Weights of a small transformer language model: learned positions.
MLP neurons of a small language model. Each row is named by its layer, matrix (down: output weights) and neuron, and shows model dimensions 0-127. Each number is 128 + 32 x the weight over its row's rms, rounded and kept within 0 to 255.
After each neuron's rows, "fires before" lists the tokens most often just after its 100 highest values on Wikipedia text that the model never trained on. A number after a token or word is its count.

L12.down985 [ 86 159 151 147 141 108  84 160 123 102 134 134 110 128 167 105 104 118  88 145  90 128 154 129 130  79  85 112 188 120 141  84 120 115 134 129  73 163  91 150 107  86 113 153  88 129 140 124 101 176 148  76 107 136 108  90 123 105 185  78 110 130 202 172 189 143  65 167 160 177  64  59  99  98 111 141  88 140  99 106  98 139  81 168 128 199 187  90 115  48 156 119  91  87 130 140  74 130 162 142 138 172 148 152  95  65 119 150 103 121 110 189  58 109 103 135 154 111 160  94 137 178 156  93 126 120 157 146]
fires before: "\n" 73, " |" 4

L11.down354 [176 136 144 122  84 110 124  98 140 127 135 128 140 118 169 113 138  78  63 180 157  80 131 143  94  92 152 170 157 138 160 128 134 135 147 157 191 135 116 181 143 119  87  86  54 126 108 139 115  98 132 137 137 135 176 121 141 110 152 102 125 208 155 119 171 155 143 147 129 131  92 116 170 102 147  89 194  99 107 173  87  69 109 191  95  83  67 124  79 193 147 160  85 119 149 127 103 113 140 150 185  91  77 166  93  88 130 132 114  77 160 104 153 104 123 125 156 135 105 113 132 159 153 106  76  92 122 111]
fires before: "0" 83, "2" 7

L4.down404 [122 185 120 215 153 130 101 135  72  99 152 110 152 146 141 139 135  88  52 159 186 104 170  73 137 143  60  94 112 141  58 114 152 113 144 165 130 161 108  89 128 101 133 200  99 143 149 157 124 121 120  95  74 130 180  98  79 121  96 162 186  64 116 135 172 141 107 135 145 133 138 108 117  85 140  90 174 143 151 152  94 109  54 124 160 119 120 144 167 112 130 120 112 104 173 128 131  74 162 127 147 126  90 176 186 123 160 109 147 154 125 155 151 123 154 115  84 152 154 155 114 124 153 183 176  71 125 119]
fires before: "0" 14, "7" 11, "8" 11, "1" 11, "2" 11, "4" 9

L12.down785 [139 100 143 128 170  97  91 155 102 110 152 120  54 104 221 124 150 126 155 135  99  73 135 135 138 115 175 117 140 106  96 149  75 144 138 121 181 108 136 100 188  75 112 156  86 134 173 168 130 164 129 121 194 179 148  96 159 141 154  85 102 158 124 117 121 173 144 134  66 141  69  77 164 105  87 107 148  94 107 157 174  60 102 187 117 104  37 133 162 141 127 176 104 102  92 137 122 153 134 124  82 152  87 121 146 142 116 142  72 160  72 118 109 197 140 119 136 138 131 117 112 159 136 120  96 118 191 120]
fires before: "." 95

L9.down414 [134 139 152 189 139  92 150 140 134 110 137 145  95 124 117 147 121 119 136 142 125 114 155 153 150 116  81 129 115 147 134 106  99 127 124 125 134 113  42 127  97 199  95 199 153  85 144  89 110 164 149 140 151 175  55 127 107 160 119 119 148 104 184 126 179 104  88 124  44 112 138 158  49 138 157 144  89 178 177 120 105 126  24  92 123  86  39 123 121 121 115 103 134  68 154 144 155 142 106 126 155 122  98 127 136 145 132 137 137  74 168 160 149  90  50 111 196 123 152 114 146 143 135  86 139 162  98 142]
fires before: " " 55, "0" 7, "8" 4

L11.down645 [ 96 133 152 101  85 138  95 109 126 105 158 161  92 130 129 154 117 147 120 140 123  53  97 112 142 137  83 155 129 120 151  93  71 102  82 121  93 177 112 133 170  99 136 113 199 138 119  84 138 126  60 135 133 183 196 146  92 121 139 161 102  95 114  74 108 130  63 109 143 168 169 130 141 145 154 112 118 148 110 126 171 110 112 134 150  95 122 220 124 133  64 108 106 181 136 130 163 103 139 112 167  69 131 143 152 155 146 114  89 127 157 140 149 143  98  87  62  67 149 151 118 176 158 168 135 136 173 129]
fires before: "0" 23, "1" 18, "2" 15, "3" 8, "6" 7

L9.down891 [ 66  64 153 112 103 143 152 127 139  97 136 118  99 147 163 114 149 138 176 115  97 128 135 114 122  65 176 136 159 146 137 179  96 116  87 122  88 132  76 163 124 139 106 123 138 124 120  96 149 125 119 115 207 127 109  98 143 148 122 146 107  90 110 103  99 148 141 135  66 127  77 143 101 112 146 166 134  61 145 105  98 132  81 158 117 114  76 172 100  74 119 145 163 132 136 117  93 126 155 130  95  90  95 153 105 117 194 153  91 151 211 119 186  73 167 103 119 224 118 184 121 140 140 131 142 102  48 161]
fires before: "1" 35, "2" 28, "0" 27

L7.down633 [160  84  87 104 107 141 118 197 169 112 144 115 116 149 148 154 208 104 129  66 118 170 143  99  84 111 135 149 120 135 171 132 128 139 104 180 148 103 201 118 146 121  94 108 104 196 149 127 111  97 111 156 101 126 161 116 158  57 151 199 116 183 107 126 153 107 118 106 130 181 164  79 153  81 128 198 122 153 124 136 166 138  73 170  81 126  96 158  68 125 155 130 134 129  80 134  73 147  91 109  76 163 163 110 145 150 135 104  53 101 127 147 102 192  89 134 111 132 155  94 146 124 113 110 121 151 141 108]
fires before: "s" 60, " |" 8, "." 4

L6.down669 [156 132 135 199  60 125 149 130 139 103 116  83 163  89 150  99 116 146  78 117 153 119 175 157 132 136 104 112 122 121 159 151 125  92 119 102 129 121  93 145  81 168 159  59 128 139 174  82 112 120 128 106 109 188 163 102 135 113 114 119 163 132 133  70 135 139 106 179 110 137 131 129 170 106 130 154 101 105 140 111 166 159 152 118 121 123  93 153 151 187  90 116  97 112 146  83 101 103 138 133  86 132  81 179 164 129 123 114 125 113  98 148 101  90 140 190 134 171 123 141  66  85 119 121  91 135 192 108]
fires before: "\n" 81, "|" 9

L6.down394 [114 155 185 144 161 139 142 146 161  49 151 135 101 143 135 158 147  86 151 163 190 164  81 136  96 141 162 132 154 119  99 152  64 130 119 119 164 131 120  71 131 109 161 121 169 140 127 154 104 146 163 115 113  90  79  52 104 117 127  76 122 156  58 158 160  78 128  48 119 146 176 123 181 137 140 154 142  81  62  94 117 193 103 158 131 117 132 138 114  87 141  93 129 131 151 117 138  36 102 114 173 145 123 142 154  86 197  62 139 137 123 116  93 145 130 164 135 175 162 133 129 144 105 164 155 124  97 135]
fires before: "." 22, "," 18, " in" 17, ";" 6, "s" 5, " of" 4

L12.down893 [130 125 127 133 134  86  95 153 197 129 183  89 167 176 101 122 160 178 149 101 106 153 126 109 174 115 104 169 126 160 112 122 171 112 148 175 113 125 142  92 201 134 110  69 103  48  86  91 144  95 156 117 133 114 148 118  92 142 132  85 134 156  28 133 145 112 173 157  88 114 162 137 113 113 117 138 144 171 156 165 158  85 132 153 118 137 136  80  97  99 189 160 169  94 168 106 101 101  92 150 152 129  71  65 152 121 135  98 152  93  96  96 129 156 158 173 141 134 174 170 160 119 116 130 110 126 169  49]
fires before: "." 18, "," 16, " (" 8, " and" 7, " |" 7, " in" 6

L11.down892 [110 142 151 171  94 113 163 149 131 124 127 156 166 111 135 186 128 164 123 172 149 110 175 122 111 162  70 104 162  98 153 126 100 127 116 110 162 126 107 173 131 156 152  98 162 105 144  70 139 113 104  62 152 101 119 144  52 184  86 125 117 119  91  94  81 174 116 195 113 152 163 130 115 128 112 112 165 129 153  95 124 141  76 175 155  94 110 173 128 179 126 142 105  94  84 117 178 161 154 150 138 118 157 128 102 116 123 105 163 159 138 125 138  84  96  86 116 138  63  95 143 166 184 112  70 117  88 110]
fires before: "1" 22, "0" 16, "2" 10, "4" 4, "3" 4

L11.down681 [115 107 132 147 231 170 103 118  87  59  77 185 130 103 128 138 134 135 188 156 152 113  64 123 199 178  85  83 131 133 124 130 198 125 119 135 140  97 125  87  85 106 134 137  63 143 139 169 123 128 129 113  40 180 167 107 139 129 138  99 113 102  57  90 135 146 125 155 143 123 145 155  79  95 109 121 127 142 129  94 169  73 110 160 162 139 121  90  91 135  66  77 120  98 111  95 154  85 135 136 143 147 101 105 150 133 101 131  91 143 148 114 136 151 158 174 115 102 108  87 138 138 138 110 137 187 189  85]
fires before: " |" 39, "===" 10, "==" 10, "The" 5, " ===" 4, " ==" 4

L8.down83 [114  97 132 135 142 149  88 134 161 115 141 120 146 120 120 176 184 114 149 149 116  96  81 151  96  73  98 148 124 127 151 167 108 148  94 190 102  82 137 141 159 206 121 119 115 146 189 162 144 155 140 125 155 169 138 123 116 139 123  95 137 102 157  81  79 141 125 112  86 114 117 106 143 140 125 130  91 109 117 125 138 104 115 125 142  57  91 184  90 129 114 112 123 186 151 106  28 119 150 170 138 127 129 140 119  82 128 193 109 118 163 145 197 147  99 103 188 103  97 197 104 102 191 104 111 143 153 171]
fires before: "0" 64, "." 4

L8.down1018 [150 169 167 134 165 151  98 120 126  45 132 147 126 105 116 113 145 118  91  68 123 143 129  94 113  95 143  95 122 114 112 148 120 155  71 135 133  52  56 117 156 110 136  97 112 169 179 145 112  71 117  59 159 111 169  99 100  96  96 191 171 149  88 127 141 134  84 178  79  71 121  91  66 179  96 149 170 144 117 131 126 211  89 142 105  82 123 114 149 117 136 121 133 151 143 145 152  79 136  73 142 122 123 124 117 167 116 116 147 133  95 126 139 113 158 138 111 185  88 146 122 100  90 151 203 120 118 142]
fires before: "." 20, "7" 11, "9" 10, "4" 9, "8" 6, "0" 6

L6.down712 [137  51  88 199  72  94 152 172 103  85 116 157 172 137 126 113 177  93 212 120 146 111  63 146  92  98  91 169 145 161 151 147  73 113 125 116 189  74 108 134 113 162 151 119 151 133 102 100 111 123 119 142 138 131 103 101 129 147 118 109 160 121 171  90  93 146  76 143 151  69 171 152 196 118  89 151 146 143 106 107  88  55 106 123 222 126 172 161  80 165 139 133 111  89 126 118 232 156 177 122 118 108 102 101 113  87  40 156 145 123  94  72 141 124  84 174 131 185 132 155 126 144 118 139 131 135 108 118]
fires before: "s" 47, " " 5, " first" 4

L2.down424 [117 175 130 167 120 146 184  58 104 151 147  63 175 112 161 126 194 107  77 131 153  84 126 137 104 179  86  96  95 162 177 168  82 141 118 135 166 149 101  83 103 102  43  84  84 189 120 122 108  79 114 127 161 123 154 117  83  91 115 149  96 117 170 160 196 118 105 135 120 171  77 152 167 173  93 125 139 140 178  65 127 145  95 187 169 167 167 138 155 121 117  73 148  87 150  83 146  80 170 144 162 151 124 149 135  73 105 141 114 173  87  57 162 100 139 180 120 108 151 134 107 131 116 136 148 159 103 150]
fires before: "\n" 48, " |" 6, "s" 5, " (" 4

L9.down396 [ 98 119 134 177 184 151  81 157 145 122 194  76 122 124  88 118  97 148 134 114 112 167  50  94 148 117 137 152  92 121 141 134 139 131 152 179 151 167 100 118  87 153 152  97 128  85 159 143 121 164 129  98 140  79 111 110 171 141 144 146 158  88 107 131 118 105 131   0 141 133 153 114 126 136 181 155 132 160  77  74 112 114  54 178 149  84 118  89 136  79 179 139 151 100 132 143 159 167 123 145 114 126 139 137 192  81  85 115 133  83 125  72 140 110 107  90 161 113 181 125 144 114  99 103 119 101 132 117]
fires before: "," 37, "." 14, " of" 5, " to" 4, " and" 4

L11.down534 [174 136 175  72 149  74 120 182  86 180 115 137 161 156 162 170 162 151 170 114 145 151  93 102 107 136 146 106  55 159  91 115 179 102 155 132  99 124 119 125 149 143 145 120 136  75 101 144 129 121 127 151 103  74 120 132 160  86 112  78 178 153  88  87  88 130  55 167 133 116 162 110 105 133 150  84 120 107 139 129 118 118  91 124 128 118 166 163  78 177 186 156 156 101  93 129 130  66 131 113 175 129  76 149 150  98  99 106  93 154 111 124 134 156 145 158 128  52 138 151 131 187  72 120 140 154 103  62]
fires before: "s" 54

L11.down774 [107 154 103 130 112  93 111 112 104 115 177 118 133  95 134 131 123 124  53 176 165  96 175  88 100  99 126 175 109 153 154 149 137  99 133 151 173 119 143  61 139 115 153 116 114 157 137 130 161 178  85  45 160 165 146  83  88 234  64  88 101  82 135 163 120 109 143 144 164  92 116 111  55 112 143 129  74 122 124 159 208 171 119 134 121 124  96 163 131 103 120 105 166 158 187 175 122  79 121 138 152 163 112  70 159 144  78  86 148 103 109 143 136 142 119 141 130 114 136  86 191 132 114 178 148  73 127 115]
fires before: "5" 17, "0" 14, "4" 7, "8" 6, "f" 6

L11.down250 [ 58 150  95 139 202 153 120 120 126 175 144 158  75 205 120 130 141 136 124  91 184 131 141 172 163 119  53 113 112 171 136 143 210  80 126 115 183 136  88 130  74 143 119 111  74 138 130 138 144 160 158 142  93  75 103 125 150 136  95 116 124 109  83 113  90 127 207 158 134 138 119 165  69 109  55 119 125 120 131 141 145  87 136 143 126 139 111 141 127 146 106  97 180 103 133  96 145  73  99 151 131 126 133 151  73 122 161 143 188 148 152 175 111 118 129 152 104 124 123 110  72 143  87 145 108 244  94  57]
fires before: " and" 29, "," 23, " |" 4

L12.down914 [106 109 112  85 120 129 156 154 164  93 160 109 152 141  94 132 139  97 161  97  95 188 118  74  90 158 128 152 125 152 150 121 160 112 164 138 154 121 117 105 146 195 156 111 140  98 109 112 166 141  84 140 150 116 120 100 192 183 108 113 133 187 163  94  96 150  71 159 126 122 146 131 138  95 134 145  96 118 137 145 123 122 187 180 143 177 166 183  93 111 116 161 164 137  56 135 140 129 129 144  59 130 147 147 116 128 128 103  97  88  74 157 144 180 145 137  96 124 130 166 129 128  74 127 198 174 138  74]
fires before: "s" 51, "," 5, "es" 4